Weights of a small transformer language model: 8 layers, untied embeddings.
MLP neurons of a small language model. Each row is named by its layer, matrix (gate and up: input weights) and neuron, and shows model dimensions 170-340. Each number is 500 + 40 x the weight over its row's rms, rounded and kept within 0 to 999. Numbers have three digits each. A neuron's up and down rows have the sign that makes its largest values positive.
A block is one neuron, or neurons of one layer that tend to fire together. After each block is what it responds to, as a language model described it from the Wikipedia text at the highest values.

L5.gate78:431529583518472472507473464548515474529535530400467516525463553468532465554492502494545533493561541535450490468388493441410526474528501517511436452433517526550453526426494518540478500522481537498551495469482478503395506439540500455489581471475469487549470473589458435520494486499506508507504468497508464437481489464526486393593582493594498489520478441453526497470470569511528569480475433410562467584535442488432524574496547485478509537578442501528478511528456558449512460471495447476541477497439486543536493512476
L5.up78:434529513493518455470488499431563483506541546506504472544536463444542513554538420515494526455486509582535445398500449443552544569507449554473523425457492527470517554511513527467523500495521461503520557503454455553494550543464516505525558517476523454529473531518476485525460468538538474528514490510493485526559531494464544484574504589535550544488440503426429501471464511443476465502484490519525549451558474468551572463488422497532523463426529463491529457459515531497453465474551502539518554541476543476491469475458
L5.gate325:533535511477522519512465510462464463477507453431436494483477531531471511475533496430573362463519507531554472504453469467525518480425447460482502480499477518506567517478461505442445474479503500481498545545499470496487505533475468503440540461461517493498531495579514485503556540493586517425519565501518547566489449566442507478542475384463552486465507495476527435495496471547481512486543504442517450473415527496497544490561531433493487411501564477505551517455562500511494493485447482450516411537477406454455515486553
L5.up325:453551452465519488518442492565509449535517440545500530429503429459486497568551449519489483480576505518463443420532474483527504453490507475520479468487514502513462524498503487501517446443511400437494472532501526472426511584546405496421486443483535554507432488530482535477505476458562551531520484482459539524577521493445577473496474503493447547470468517473438551461448488487496446499466564503486485458448439543497489516488566499428524535526502518546538503460434534532495528576499527519485466543483477461494512441563
L5.gate343:416506460437484469480545528522514498559532463493517553519498504515458483518522492473471508469478469501489466448575464501561452500430481525438579461507553565556500508525526502412512486509527388540466487516477486513483496517404379479524539452447474501531495495601612446485437485543559456447462483457506470457549478491505569466522502502540479502492519432544521518534550558504500585471485520533482453511528422544479462498484492521451499489524498498585513526452518508549504507513507516471480509460467512467485499475514
L5.up343:560492516496513557520535495522493520413540513414460538492565494501468517536490528529533477458541558494521546543428494490545561508484459488520475420488507453521484499476475542513478501516454546514482484492445505507556481515500481489415534518437507530518501495516449542477462541437508500497555493502542540468523537478531513492513491437448503455495501572526594433458471558547550546515487503523483568441463578469513498449511519439540546458456514512457526523502505468575515456463505413487514501534455553427551534447468
L5.gate403:468482513492503517439492529408524493493489513500531483496464512499476504551592471524556564519474494492469443462542519434489525491506527548552462488510429514552432452398521455430518624418493531550559511531544557537445507484487521492534548554478487475496525455483607447491528472512432526508528539508433488567530444545520464466502435457542504530504481474499490513518483578459464556486464451532589545514521462454535502489500543442529495513512525555556452528469439555526495458506423480511477536487400483537409503505485
L5.up403:489494542481562484457522523507481524557453547486507492542523553484501505536615511495521407502500533529551481472518524461467507492484591494501475504510467555480487457443508459510489482456469490539493502494506522574452449461551461525493486482474548491451514528494510500491526495444467532503513564469441500503523504502480529471572579454483488547413458485468474573543509524459499475468488526484513452483549495473477549522540531460544476507443466533498458527470454481516454523495480493522477464502493533475516618501439
L5.gate448:542575477571446476463441413502518532496468606527555471481535451542556468504507467415536514545506521519579491494495531547449491496455544566470468437549543466512441424490487534486584516550564425518531522545513549516500521530579533482503558529492496467517477492507446447520584424491504518526482482525529473498489527529547495450513486448520551515502461478502528480502420440440521482470539528480567456502475500427522572506520485483519481481488478520540482484514531506508529488450516529503500546427481497512449473588423
L5.up448:507476538494528558434526569520497513489552518421468523563465479451532524521480569440497447460556405441489502461441528523569502468526494497518513481500506435514501576596531476562538510485446597501508477473433503518594489503479476489500497489547453523539430522531496433479499461442538470471545519487543479481475519472566475519537492520555531478481473472574469595426472463476487518510490532544552514474459412542464519515577506526486566490531475488475570534475494428416482398505479477461542491523414549431554487474555
L5.gate499:513534510417506525504576484478507542450489498481441582534454496476452454493581489485479518458530521434542469521452452506500532490524551510507515426408473468522444497464569522536488505479475437569470555535387498467474471516470519543560486423436499497525533478527514444526502508498575486485523458502473488526530462478508513493537512492533488474560503517554492447522572547465510556529541504521520446426441525460446449493503550491553617486415465465548428510496497510511574473505447518460432517492536549417457539430573
L5.up499:516548458461456514562538399396495469510514429553535529529521452523478510563574472507530430521486484453475506474522503488477528495441493513534557513443553557535470442345560470521474546438471393485477466577502518495454454526462517512513524497508499474559539480484553521543577542487528485504502477527480461534467444516543431479511529480488477449543442527519500490512509557485452540447511510550482468449402550467540514527468527488461497531415512437566486415453542485540522524489516510545407457514458471492431487471546
L5.gate627:484468520486502520460548530549495459475448553462556510494459480474463472489494503487570567452533493474512447511415521545455526549501503469495455467458491494536545497412484545490514451509545509556508548472533463574481511468512465469480549477529553503512511589520586449568460456499504542451550501477547474500526491562543485534478522507590491458497500528466505536471458557445467511518471487445512511532453432512470517506468571484452476513506497472501467507468516489502511436557490464456443575477510572459483476547482
L5.up627:459489435486613427457501494425500493521497517507527456470457461449536447497406497480479523437392501520555510404515394545506519486469481508506473465571462533477430552514479488498516430548500578475562561526477489502430585530527501515428489545458476524475466553435521490498468454498562528437613509462477501487493441533562547456500512523536459539477496534488470546474480546539478501496468489552512523474495520533489523474498580518529529558508465526388534508550552482527455452519518530480497503522431534458515541490449
L5.gate695:464521465514520485444544441538538508515564521421440556421452565506469525536490486553504457501522497573501493495520520483472530440478517498472519449494487509530493435573417561537479554518508534512490601485429489497484441540445438498443442452418497482487481546495562542440446464516481400504530485489449482505509544465512558508512472522491547488464505492475468532494476558564443573514442530570531496498520610516456468545507474468424567599502501472478434465529503450506547470467472513481489486476546496482543511493505
L5.up695:522511484502513498507577456531518496526502555453496536516571496554518530487497517490496458460586527433476563558477482470517477507525538507527460468474473544482523471529526507432517465478488531499559445511434447507530552499507486588507506426448443449430526534502526503525511565455534501513447501476537469461607485500533518531545530562525509439528555481527430470484614528545449493492533468483488507472464487513479439452462498474579512472530508521498477522448496477371539489489502428508484543548474479536536486472525
Sentence-ending periods, often after a closing quote in reviews ("desperation. She"), plus middle pieces of long split words (unprec-ed-ented, ob-li-que) and digits inside numbers.

L2.gate278:525475458536482542522550448513447462559534509484498547478504455492520495462534492518479512474509526534442553430531502525450502593522474536490567476456526454527426505480506525526541506526480544442519512482419524515448506509542512492538488483595488541466498460533564413515481488541476564414533535555452578473448417525502553519527429472477435516495516490457519498486530551525495421538584548409477460554457469538513415516525568469576529511560490464544527510482441479465462539564478530538522481430476461521568456501555
L2.up278:486524465453472460529482493458518508526454463527557556470462605473412490533479470506537430559540480482495416494506474455436490469455474508521491564487431515415499455514466474444486486496535429449481431528538529613544583512472578516542528446452535488470572512514553483505493494497601469467517510483478437452504534479450543465509543486554487453547563500561498556489524562560528536517464499520487463484434518528476417508482506504467497526495464481477519451483421544527472435508463483476451513614530543525485528499477
Short interior fragments of words split into several tokens, such as gl-ut-amate, m-ist-rial, em-er-itus, acc-um-ulated, plus final digits of years like 195-4.

L3.gate12:519530526509480513477543513472542488488456490471435474515539518444461516486486469563462461499499503568455525491510483453499550489508584442474489485462535467449463470546461491500457536512495506466436501545482424501494453476523449493468528519446513569470543489585514471525499545513521458466474451449550474481497489475474505433533588489533547518538451393421518477453508507363477521477413453518454467521540493523549565489564513539454509495533461496489497433484567551462504490482542424441555411498467507466437455554421
L3.up12:502501529504528507493527609454527436494455538470457500513472518531529475556527495528511490449482509507462555431473512470516486491476562520514410450429471465476557515514476543517451502454512506506503510503462516500472510482529497499557508470444451570535539511569444453518483493493514488507519441548533448515540607436576499517507507488548487574529543453523496559479520485459520540463414486512485476473595558525470555493532557541462490519477503493441501442504538521406502488503557471526483439562517525493503577484488
L3.gate20:505489483490529459497500532477483444549558487538373464462439529480492476434461498357497499466492511527489519492484475530470473463442497487473483436463487486492447534545481488441441543467477510498497522624481469511452470567499407497416506489527445547498461526509516486510547548482549478481491528517549527556455581518478585518525466508485467527402418439491534535480575389474467564386415495445458514544538489542563417503474548416548419488507532484533498527460502521489512539434519531506604484502508592505539511492477
L3.up20:481578479489466477562442534504539535504512505464482481541406580441485512465443555454543519486453510506493484552464502472418479536497528509472530448479516420512472499561436543465543473439499449494479568573482538519531483499499474480529505416557544481465551473554497542522498447449522493494476532454535492508470542426472518464500546492481488433525468490522498525484547437498517514453457502479485535530526510434505492484488455465573476506473449454478526471479465502581618502448478575487496530520552545493468493529491
L3.gate213:477493538536467493472454452505458481531478496428501536428422522511541466519499501414455551493535482500481446463510512447464515506543527524601424493527486474513500485471527481445506562481489422521531556572464522466572536508518540473529533469493432485499469501446498541492570529516501479522561531506457474552477526554508516551538478498523500532489540446439501493502516517457475569447460542478437540476502413488447518484438480541377470577515523487551546485500534526454511489441501557442635520533503532515524492502453
L3.up213:512517471517496594560565483457476498570547544500525583451497560512493516454509510470502517452512505543522485504576461484524504439512552488540474513457499535510548510481470564498579501583487491492503572504549536480564571511548537598548399458492566456545505476484475506441536512529452530503540502539474489514509479486461570525470465557517544455533550525459513502550531489474516520483501450553488483475462523464450473474480477508472471508417471494514473404469490508483476450593466480498484519411516528510528584485557
L3.gate272:484540527551488519500541469489513482564467445452495493528545499510462489463499545506491487546515518535452487513457563539450516406490576540474502482514557583396456495530534469515462495581580472482543473506467462487472466504500439483564575486550488475526576479425514527524488473515563489549492439488534526501509479548517573506510442489580549569465486407605517502507504464535484514468487443415457484577490516539539465508516502492463457497499542496480504555551606569461461458524471540517545503494515499442528508514463
L3.up272:502539485523582568513427484523512497475510463516482506502524504444520478525491465532549534481515561514486452442477525565444448501484565476501464461528480598448526481504615528499487504510488495485453437470423471399605480530468478468518521512576513404560532448525486533483427480490522472488469456498557537468515600495456539485462499512489504581517465480492495473550609533558546537509482491534474481487451470437518473488504508480536487507487496435522558487486493524568457423514464482480492553448516426477419505555437
L3.gate278:502586485540505413514430532560468516521421576446468498443509556590537496527499413556452547461495548441446500456482528564522525453480512471579496542462500507468437454520528522407477509460537501458508586565505524450508556557524503487546448457538462463540473487551494449525534498528527419515574494521510559537431537468481488443532572406552505510482483534501529492508471483483486534484527474475429415483463513482577486452527518407458491476454477524504543530506543424502480501463491560513528489516468529479476547465487
L3.up278:526484461469492427566449486490492539500428531484473549469519488543498506519483454526485515563467574445509547486474510521502509502518474518512488547496499477462471483540602518432488537495514502488518537504461536506530571605478492485510504485514528517599515506568478542495470501435484495480589490562547493545511518428499409447525524517535523546571503568494487554459512473511461542474506526470541489485469563461462542393463538391411529451511473546523581517472544459480531591446466523476473546423535450532460501462462
L3.gate319:477501510494453482427493482552481518529532533460564537511419456582559500513469534444598535455531537498492450476486525523507479503520531560501407490635536596485446428435506514435481471451528513556498485502550535474491510482509538517553494525479469493479519490499554537541469569506541479500586513481529565446574543520574561546414489504526512446559503505567478466619449481469445526477517517453459514511473449464482499522495494477494486553517443508513533457461523420491488481492519508514545504479514516593547521514480
L3.up319:478496467517525537506505479451508501569610477552517447562544507580437496518506522510455584526481514528518436483508478475457513506412439545510504493484530526417431539564510425405502517408496468533464540507496393528555534472480502588513564503468492500476448486508509496472502517525461427464480473569498492516516490486507556505481526501503577528531562459478512529542460481520451509465488573453576565501454426542533550478540556570505511517597495439584482481537496510476549541521538497500510438512483510500515458490537
L3.gate821:488466490528542483444483576515463550515485529505485451527469593510486477523485524488532527432459526436483449440540534526497555468472519546555392536491516526488517507449537562411516448432524490468521499457552516497526493546519448509476532495533512516494504441508515497512524513478502413558463442543488509500431492522498533464489543478476484518507420432461480476487491544466501548513414438436460505521513463480530521517484583493541467540458530462553522432438483484524437449516488516508583460507490457537480545482555
L3.up821:478470493609517430468597611561502549517505495504451451478468496535617476454456558534498536531497453547508459528487466520559549441386492476555542475529511570554539436543401481468444582561517474458524526575474479510422477494487482445518604464560489516476510478408513506517507549556514582524472447497528578484514486482474531485490502509532522538475474448487424537524516489458567507462482451584443522557529500520552548478562474511549536500501477457492463478484508545450520500479471495479551490449490455438473534541473
L3.gate988:542494518483438531578456530566530548530447478527490448450501462498546480473525490485429611538506504577520451474596551428395484552527495503472535502522532536568443463499517450453485487475612443480509521514509545428497459536496505451524560502519433521406455521491483477454465435549435445486509434564456500522441487466516569580502529469488505539481509426464512526484513470448478539457499469521425524529505457476499435560498467508549459538451533547513556503537512519493441475579562553524571520539508500535394535522498
L3.up988:491389435538476556535483463538497576597509476521445456486479513505557440545567507556461583525469481533537580461551494600471440433592528472540497563546600493510573462525473523458521508523573543474397534435542476518540537467565469488478557545543533471475426608492513556498501539446545553474494549504478522551439478461511517471441459513494536471498484488453482557540507520466496517498478506521569536521525473525479513476477487527512549537484546480550499478526460484501481445549526524526543523506429485463523479493531
Word-piece tokens that finish a word begun by a short onset, in names and common words, such as Le-y(ton), do-or(way), Tre-at(y), Gre-at.

L3.gate130:494428568506488487508450488465451512438474473592506491451476444542527488490541479564481461489514575519434545536477515520504411457454529528629465482470483524478495486518411487552473452479535425538479497496472495466518530465598440502551498474499489493521495495518505518486479453521442396508551543515444473498540461516475515492504467489493482485525467490470492510536499500494445429484525554436434496458543477512480558476529511518467456533431461535492501559523403521472493471490515490518464494485492562458543586521434
L3.up130:542562455504503465447536598456491495476453511505446475567520471516489515476546417496526536521542465468531470539513563482460512522535476571533492514500567578582511416477559456474514428461520461495523488532475465468427478497579537502509488559498492437495491499519401531502506475599538438604502511532500557439508430478409465499430484486502493538515464506535417541559533518459517486462497500518448396512541510486527546552504478472495497479542517551476558482529514533454448436487423494479619499439482424534460456529527
L3.gate197:540578430527530531510582538470468586507478491437499554492464468467515478517529551494519465579514483523546495589415473533525472513484528542492494477478515570519485568478604544418468519506514488437531500508509479483491469547481467495578497488514507439557517515472547513521526520529535481443448470481532529503537455520475515437464441575482472555546518468469439476526483524480467452513515473547565494443465536467515599516520536438520532477497508439489552473545496476543459469520544491507518547487533560538445419518490
L3.up197:527586486470455567472526447479485477494491493479401536474462383486458507518509495515516421462492536575482543409468460500524576513510460463578450478532456505544525577471568480486463496469542475591572482484544527517485521529519503522480592536533459555543472587537556545510487420487520504480528498483489486495500413478491473496590496557535497543563500528524517462524509506547474428478508494480497459482496513435528524456518487503509469459498578449509513468487482570579449468530497505483437510462521510519431496474496
L3.gate208:524558590471563564568525459533451497526512442509547468438476516485487501488418530491564515525491471533485555465618567493562592454505531489519536467444534506496492531483460473505477454473539518496455496579519524406559535560480499480417539545516504544457528520513471472481595522523567537485487528485477480485497528492555538533456504470501533520469505492472515497475472450491531489505475481471410557542521483538523449453538481535505502445457550530510547458565546441474471516535446453447489473534565419498494526510511
L3.up208:512512558498531543519599488541485498534470529563563446529559486484528495556459498536521530547538446511483491458522477509570514494510506443506426506502511503513479543512568476461457429499460477448562494517515530433481497496543534507529504535444579465445575489555514490399510531512530499513524469543478462493519486479520509536570525464539529486496497554479498532446520467531498515571431428490484517496525516491478464481522545518514551484533496475454510518505502530523440451487542581536557454566435488396485506556509
L3.gate229:540522473437480514497542491426500509443441543521499503431553494572431488445486508458565512432466578455475507524534527537506517477501550550498542465479532507538535570526474492451467494477569565477530489553438517490471534468495497489501483471498469524475523497574470487485507462489516427513514548496471399493579445491433490500428476476477448527481530506497467547496555500491495571451492473476509484441500507519492507472558499542506509549444474511492515518474520533462500486512498550518534461525512476487497489465490
L3.up229:569473545558534515467519527479470517497500468418483504454556513492574485506536441490523462521554509519425470489565569531474521462472552530457541481541460524443525506417493444538477496451538517502530507487465540475566508454483484478495471527518476453537491481533501517474514429497615462527558447437494485481553522489604483470507447535512526489467539472519552436507433492565544489484515534524540521551480471476517520464507475608533451517432465484485605560553516544494428466565521505506534524446516531555512516493484
L3.gate438:468574477452479491484508531567478549504517450481445503537430458518499499490590502580524539473465542452447443527488468500513504547448471538514469539591548544441494470506529457471408484512514454490509440580507474482516405476535413507508508465465515540496458486485429420478494424511518485505502494475469524501476555458543501508476555503531468439513495536496492510518442454492531580460423499543464556488500523468532509532457545473452480514517539444478507509591510536513505507495523520477552490553500539459476483549562
L3.up438:536551479477501492480480504574434536567465509468450535568452520511464516494520508565598487459462443466424485521498503539491546524473555480476442523529403580413478496493539522491434436553532466505559478575455442485507463542429476561440518486477469534474461536548497486497495509459536466479620474497490485522581567472520484456520486513455510446515531494554391530469494479494519484477463487566530547478538518471493528518477466506424522533469514495491563479542546455505477486538470509537492510459575515476518439500503
L3.gate655:487537528434453452506439399493407470575481529513464428496467496453490524480490565459542453537546594559477485470504504449431553515486431484543477456499538560502469528476512436524470432489532504439553521503459531413483498520526527444490538499494447596530447569523460523563523449496550462505559508449423511488502472545484521499496523497441444477511511539538528383503467503551497548560520475555466390465536472453469458562479496478499480563557516451521470534572532555484455520528501596504520493463499535508486493541551
L3.up655:552483501507509426518409484485427381482456434554554421474507443475483480462522504500487537591473485505455520485516504484488498551428521473547484468447458508466518425528470480495510497558535456487492542479493486454518509463437514504495554564482510501430458519493478495520515534478524440521513411485439448464506498559420530502494531514423546505489515477529447515458500534592503485596587519599512459453502518513476518494442504600471417521491572508499485536526560534482442523527486557484479442496429497491522463505481
L3.gate813:453488503431453481436497482429536449542492524541420506481521505494481468505501488485511455531551532563491537481484521560448475550473492498526534482545524510530581395448567475485514506575497435528510521532504504558519460486500479468460448469494442540556482465495510507534472507466559431506477514517481532533513455524530416492480488509500463517437479457486536491535452516473519554435488456477445542444581484457512485491467502489544421476548568510527459471519448517550512461511503527463600461436494487538449497479477
L3.up813:486486500513466469558499479499518493523551509477480569516531481500486424508474453544476433538470487484463490451516598546469469532468533528499480517538483571487531445473503475456512583558573420556527497462479478538526528449497441472472505558453486571541423566550621502501515548500492527451471493469522564505568480501481489463528492487468489487532504459510502552571472630506496465566560430477458507436499505531505509491515527510531508470513490509535469516491557487533581574514549467494447507513541496508488538476441
L3.gate884:516517621508505460481476547454521545519494481553448433486425485531570563429602533466603540478485427545531455536541478499510464491501521548469447497469509477474528451496497537479574526541448508476541522585528520456550467494500465442491423459510449432425445463453511492488558457518559537544427528455451537510501546513456449516492500510472506512468492529588498544506476491508490432436511582554461455510503429597460517504514485415499498527507513539468496554531468512366405515495476540530533540572381492491474489530495
L3.up884:515455563438480525525445549493530482491489481553506495530493516430486544461519493545481512566496555422455485537475477456546506411545505540466424564556480580534509484490531496457467470447488436571467515498486557499537493516466473479581545512517436519508486440533566544466529509502456491585449472546429494509488508433543514470555514506521494520508523540472513534514495502541495431520510384524472547482500509483414506543565541576464572484578470464514500500493477480456469474571536513398536566500505526527390526487447
Periods ending the last sentence of a paragraph, just before a blank line or section heading, e.g. "…four touchdowns." or "…meeting rooms." before a new section.

L5.gate303:594459503540465493569504549532474448534506489594495536482471473525458531545495456500544504425492446551545510528460542548518495492444468455493525489551514519540516544482521498529501467524460536502550514532461506486472536457505498506502541505510410530447563517532494456445492472465539483482498493553533504619477504429480456499540480486469468497453506543584543529464518488523496565537570487548449497587547447515552461572564558513443501478487473522452503519481538505468558496502502501520458527535526486500494512535444
L5.up303:536499450518524491506512475532489508558568399536497528475491546507561540509483473476495562432520536518493500441540450535393483430537523487441554599499512545470526539533483532508497498481504490514503437561496548510533537496508548506525480469475450480454540497509543591473492506490485479572536497457444510488499553465567486579478497559498576486518514548532510548485565463555548518459540480475393496576525439476524455561524539465474559580461419480504518510500546410555494451470491549491489480516483481469436499483506
L5.gate382:514475494499481525522533461578499492560533487534431563499502453580493561516511468521506529492492495451503512480459483535512503429554515547486504491497580504471535519481454582431540544501538532514489456549486465522497545544484434510511546530467445487527547552434567435538471532516514477507454468450497546492510474538470500435533435427501485558438502555502490529545453526473470452468393501485514513526433497556536475543496522533472524435506481525551474515486488494494495509543546413519436511494513486486470495484529
L5.up382:518520445468494446595409479567526454532606498464415533483459525520558514469438559452471505454551501481550544514466562471475566457570523483482486531491556500509536397400458537538515404461579551447494534533459526470503487535451452499552506507477447497487492570426546564524443486519564461556480497492529472515438505591519562419523459452492439497555534458526473538438539519489504471526510419474411463489507497534471518460529503503496460443512475451516518424401444478496512486519523530490473516522558417483482477544511
L5.gate397:473450482508506589468451513584484440513479477545561450483479556575504508447482467480492475502518497456596496400514492552559510440445550530505505464429492547497501431471533493409514530502521535465573449519480497488498526489515492522457492440486500513486474522502427487572503499507486454448399507491511518505484527529509451530510464481509500523477463444518523501465495523511416563513514512471468494502514433557505493522514526527435519436541538453510443525518449466459429502499429498506442495512554477448503477600446
L5.up397:523456494546510448483516579554475488542482510419457453523523560564478356459538476450476437450497481506493456473526480567434484438478528484474409458474453567534531486459484507450544490517540549535540438542524490533434453448535474498457477527481473468418476522476510500502472518452537535413484504490492476540452519530566515509567488457470521455515503509483460534518482573505510520503505515509489535534449468486493499556535462440490540426490517447486492572486542490476529476573462510573530425483489482439489469503579
L5.gate490:451492448546497542478538593568391475504548523499559491508564450578508454398515413436603501471551513460519500450489521477510449528510555583572460478453528562458501528485465450477483538473486458504514457556502450529486520499522459505463480475517570442521404440539507520489436574528540464482532589531488511472539494470473500510526495490459551594524520509498535516469464527456507476500458523537468489482436444490533526482499457378564436473529479455517456537518514429472486415523474507487471554535484518536536518519460
L5.up490:509549530555523545487469564549490504496539422521499465508517516459508494507481506500542496420492502489505464471444501518473500518497494490485522501467485469474565534499456584466408559500507431519451484552448536493462511473534517426509538449539461550544509541520546507446491456441497553445461499514514520393525549553356531527521516567452509525496541494508538467486486532521549510470561483531487447540472483484419504479517417514521518553547535428487525557490501516459547446450460458509428465531588503518455450515528
L5.gate575:573436499498564539555528555487461500496477472536526550417503504526461479511497424518427481540440533528542474432478515524533408518483520530552461492498477516474498515553537483533495488487510541413458521520470483580456428500560461557499530467474427519410479505452573517545580532430467496510464474497509513544493466527434523446516460535489582519489558471506496508488504526459492483550408502548423534505459525545500499510535504525493471487522464513506519480595549484512460497532469548509431474525551447526503537542510
L5.up575:466505513490438539529543537581454477494529479590581430517538442461445505454491503481568548538540468518520561533497458490446469528532494509505513410543556598505482574544478473548429510467486483500436455508479451569474431490537452498434555516383526520521441466626432562434488499505539527486521479528490519477489464582489526562492480577500512486510559503460515498458484522476512519467462538515505452531473491512493530491528505467448501518517473520460459501530528513447480520468472471449494445501507516517453524525518
L5.gate745:449463520560516480521504520602424460511507491464487546526473515534494538442440540476531473503475526540511465481550485506544510485454493492511476402534489560500509463414473524485483498474488514440505505529526541560452499469502549490567442567540525419484523494502528444519474534509519498447469420547523518483485490526486492514519489526498466498556476515444555575546518532527489488528442451574441435529508487581488415589535561441475514507555493550516507473504473484465541496475471509554493553511469506493499545577478
L5.up745:462468577522510488460529530520509550524536497465486531478538556615495503533412471503467509503487453458492500467483527521518415549498493509516553432499512469505459503484505515453550500543490557544504404592477456456504537539527490583555541472409571491500517503532482503502519558562474478601524470433485485492525530508501536556513510515542583450479549452499515474552526444479558499416470525507488496495513518517488517489535552481541496487451500474511499455475482515537493551453526457545445582492536493435477463473507
L5.gate752:471503437467459460512439479585557551495485504507525495498467568464445432469527561521443520478546530483552461550469473538454548476499475495501491495469423638503490453501482525418454453549543536507447496462531514462469546498502525518515530540597461483544485436485573511508547553532524498534481418431446501501530530544452536398522542559533533493437458506406441492516465546438506549537471489469459456503525480472533491572549456449461597544360438501522467543494440541572539545540549535508490501503490531531432543493509
L5.up752:527495499441540529517554468423478503561500495427462484462498458562457536454566552550538564440488428492506509472503445504551509517501550498452489464443444611493497505518546463512505588490460496462526424566548534463489494549502553508489562423453439455442487476544534474489499528480542478511456566519453521498512446455527481498493482469504512431551480573525500458493508551488461423492444454504549446509488487554447482508552503510587478460520518543554471506450502532520458532455495539502478486505477508528475498446460
L5.gate833:541542517480472432478481469525447463551517475481488553440493493527495466470489534470492533445524500519441520482568466577518472469506452549507548539464533511482517537430484486474501512494484462506554487504534519510468597516492535491436516502434528546411531490542606483460484570454529513520513462576511522475417453556449555543443491435600544572503463548549521571467504532468531584561422518451537518537480470474497468478536537470501441496471410486444537454534461502481478482500461444500475490463488500550477529511603
L5.up833:540506433507521469538548475574479488488477484538507475512481552488444515476511520438466472530485448490526509522501515521539434504534517563460586521479486483545522473488497607465474535436561462505498539448472514459519566464518510499476565497539505516425472450486426415471450471456550527445515468534528482487521516515552487549464552448456520532461499473517448585489482528518530578471508536481462486542516478499576518599565491396532500460533530570532559453527468510499493507570536458413491481508489495561455491497609
Final or middle pieces that finish a multi-token word after an odd split, strongest on "t" in Heart song titles; also conf-id, coll-aps, deser-t.

L2.gate992:481565480444452454516618506520490443516502532497531496517428468506517515461553494516550471513537475555502460494480492515547540548507548532522517499483499460570506473405532472440470537531487433579433532493496421431506567493512546472607522503517464491485533492498540521489524477632554428521559598524483520542522475506554468502564533450463501528544535445533480524579506464528506530531587504460363409494477477531486507486566485463530518493486520494503517450504521535530427527497473527530453461563502438526460447529502
L2.up992:437524510516548519478502424549511434581532483476531533455570464534508550498475485454525469432520431467426495501539566538513552471525445486482498456504485501517406463473522429528498474477490479568498447570467561540528514531543503462447523522458522462560583520456474539548589493497490476568558482465400524547551479482496517534431460438438520460464448457488474516484524447545499490472537538455458469539535544495437479477448502493500535500547489447504597506498496453550406454470526484519460476526481416502532501517506
Period-plus-space, closing-parenthesis period, or paragraph breaks that end a sentence and lead into the next one in encyclopedic prose, as in "Pennsylvania. The", "2008. She", "...). In".